From a checkpoint of a small transformer trained on Wikipedia: a variant of Muon for these matrices.
MLP neurons of a small language model. Each row is named by its layer, matrix (down: output weights) and neuron, and shows model dimensions 48-143. Each number is 128 + 24 x the weight over its row's rms, rounded and kept within 0 to 255. A neuron's up and down rows have the sign that makes its largest values positive.
Before each neuron's rows, "fires before" lists the tokens most often just after its 100 highest values on Wikipedia text that the model never trained on. A number after a token or word is its count.

fires before: " " 74, "–" 4
L10.down989 [169 125 129 180 119 157 148 175 143  93 119 130 105 131  65 133 120  80  99  83  96 171 157  83 143 118 139 108 125 106 106 120 151 136 141 121 129 139 119 109 152 103  83 127  91  99 114 128 131 118 145 139 143 119 128 110 118 148 119 129 134 118 115  86 144 117 125 100 135 130 120 159  94  86 111 124 166 147 168 136 118 116 121 141 129 119 146  90 102 131 136  41 141 127 144 136]

fires before: " |" 42, ":" 12, "\n" 6, " zone" 6, "." 4
L4.down627 [164 176 108 132 136 126  90 110 106  74 123  88 139 127 114 148 164 102  80 172 154 106 111 147 123 129 143 152 113 151 133 145 146 122 142 141 136 115 149 140 148  90 143  85 129 116 104 154 147 135 169 130 128 187  95 199 122 144  99 132 136 131 119 151 145 123 124 102  79 134 123  95 113 178 108 116 133 161 131 139 137 120 121 107 141  94 118 131 116 134 115 102 129 171 135 138]

fires before: " " 41, " of" 8, " II" 5, ":" 5
L9.down1215 [163 133 146 126 106 146 148  85  87 129 152 115 149 159  75 153  99 121 134 121 127 156 102 143 123 128 134 125  79 148 104 131 123 165 147 101 115 155 166 134  88 141 110  89 120 110 132 128 109 143 147 153 159 125 108 131 165 106 118 140  77 102 157  86 162 140 119 101 122 133  96 152 134  91 134 118 153 117 169 139 113 129 132 127 141  88 129 108 125 128 115 105 138 133 151 159]

fires before: "1" 41, "er" 8, "act" 6, " |" 5, ")" 4, "2" 4
L10.down423 [126 129 109 136 124 128  87 122 151  98 117 113 110 113 124 129 104 108 153 179 142 169 119 171 151 144 133 176 138 130 154 116 125 159 115 140 108 115  88 117 131 158 137 127 125 140  95 126 108 133 143 103  98 109 141 142 132 151 117 107 135  72 126 129 136 144 152  99 153 120 158 136 133 102 182 118 151 136 143 145 116 149 126 130 116 104 118 155 144 143 129 127 139 142  87 155]

fires before: "\n" 51, " " 8, " in" 4, "9" 4, "3" 4
L3.down449 [135 149 146 103 123 148 153 141 130 109 138  99 139  95  90 128 112 122 129 134 152 142 137  91 161 129 148 142 112 105 102 163 116 122 140 131 112 105 155 134 110  63 117 115 118 123  99 104 109 101 149 105 124 129  85 181  94  83 144 137 159 157 114 127 114 164 119 136 121 120  95 121 141 177  94 102 128 161 144 158 174 139 102 116 119 172 146 133 132 137 109  95 131 134 170 108]

fires before: " " 43, " of" 7, " US" 4
L9.down307 [109 133 121  84 115 151 103 124 147 117 101 112 138 113 114 118  91 106 109 122 111 142 163 126 141 103 104 135 158  91 171 127 121 112 137 121 129 110 102 137 173 129 134 129 118 139 104 161 153 121 122 103 150 134 137 125 112 137 112 173 111  88  76 110 149 162 111 144 150 119 122 168 113 123 121 113 150 146 139 138  74  79 134 143 127 143 173 142 100 128 102  74 143 145 131 144]

fires before: "\n" 60, "and" 7, "." 5, "t" 4
L4.down699 [161  89 115 137 105 102 153 147 128  92 146 114 111 125  85 135 130 128 159 123 103 142 105 151 129 130 141 130 153 137 127 162 121 136 121 148 202  87 148  99 155 128 143 127 123 125 123 147  75 136 142 116 125 107 105 177  93 123 118 102 146 104 103 138 137  97 141 119 126 104 104 147 146 166 135  86 135 132 153 131 206 141 156 136 130 118 107 101 110 123 148  93 145 127 136 101]

fires before: " |" 26, "|" 24, "|---|---|---|---|" 8, "2" 6, "0" 5
L6.down72 [119 144 150 111 129 147  91 169 115 118 121 143 104 125 154 116 176 156 135 142 165 116 146 161 123 116 104 183 142 116 151 105 126 151 128 100 154 123 115 133 139 116 139 100 151 143 121 140  76 103 139 140 137  69 142 124  95 134 113 122 153 174  99 148 165 152 166 109 115 106  85 150 129  98 131 137 101 119 118 149 151 110 114 157  72  72 102 142 122 145 115 142 139 171 161 166]

fires before: "1" 32, "2" 15, " |" 12, " \"" 5
L3.down220 [162 101 104 153 113 168  97 126 139 111  89 119 126 124 114 135 156 149 106 144 102 137 110 143 118 114 160 154 123 158 143  88 110 180 114 141 107 185 134 110 153 128 144 134 148 162 127 120 148 108 137 164 105 160 120 117 115 142 100 130 114 108 183 139 151 160 150 127 119 118 112 107 170  86 118 131 107 125 151 162 126 103 162 161 135 154 140 147 169 126 130 127 143 102  79  91]

fires before: "2" 41, "1" 17, " " 11, "3" 6, "8" 6, "5" 6
L9.down1046 [129 133 169 150 108 142 174 171 127 135 146 134 160 162 122  82 173 130 104  98  95 123 147 138 132 123 157 135 104 138 127  85 145 145 121 111  64 160 121 130 104 170  79 116 103 146  91 106 118  99 153 151 105 116  89 165 108 111 142 152 152 163 155 156 144 119 151 145 122 125 115 176 114  94 142  98 145 141 138 122 116 113 135 104 119 164 128 123 139 158  86 158 101 126 172  95]

fires before: "8" 53, "2" 15, "9" 15, "7" 8
L9.down805 [130  93 103 130 121  86 129 109 122 101 130 131 165 116 120 150 123 114  95 110  85 138 147 108 124 110 108  96 174 136 180 136  89 149 133 107 111 140 109 101 136 161  89 156 127 156 166  96 135 128 179 118 131 102 127 123  95 200 128 103 149 139  84 154 141 110 119 134 165 144 120 154 151  75  78 160 115 146 128 128 106  81 133 108 174 135 153 128 117 143 119 148  97 154 154 108]

fires before: " |" 28, "," 23, "9" 9, "2" 8, "6" 5, "5" 5
L9.down1308 [211 108 145 146 154  82 114  94 130 123  82 111 126  86 135 167 128 137 127 133 135 156 122 163 163 136  88 121 143 164 132 120 141 121 105 110  98 115 123 115 128 214  97 142  93 147 174 195 122 121 100 160 145 137 141 117 116 121 123 119 154 120 110 133  98 148 134 111 110 148 110 120  88  94  82 107 101 145 100  86 149 133 113 108 126 111 119 134 124 116 121 107 134 136 166 121]

fires before: "\n" 53, " of" 4, "." 4
L3.down570 [163  55 142 148 110 101 128 122 126 128 144 109 135  94  97 156 103 141 151 148  95 139 109 111 115 125 148 125 132 134 146 146 157 129 115  85 123  70 114 148  80 127  81 136 118 123 130 131 127 128 133 128 123 134 146 124 165 150 132 110 156 161 126 122 140 109 160 143 111 103 136 123 159 168 127 115 175 100 110 132 161 111 176 120  57 116 129 125  83 130  95 127 131  88  89 151]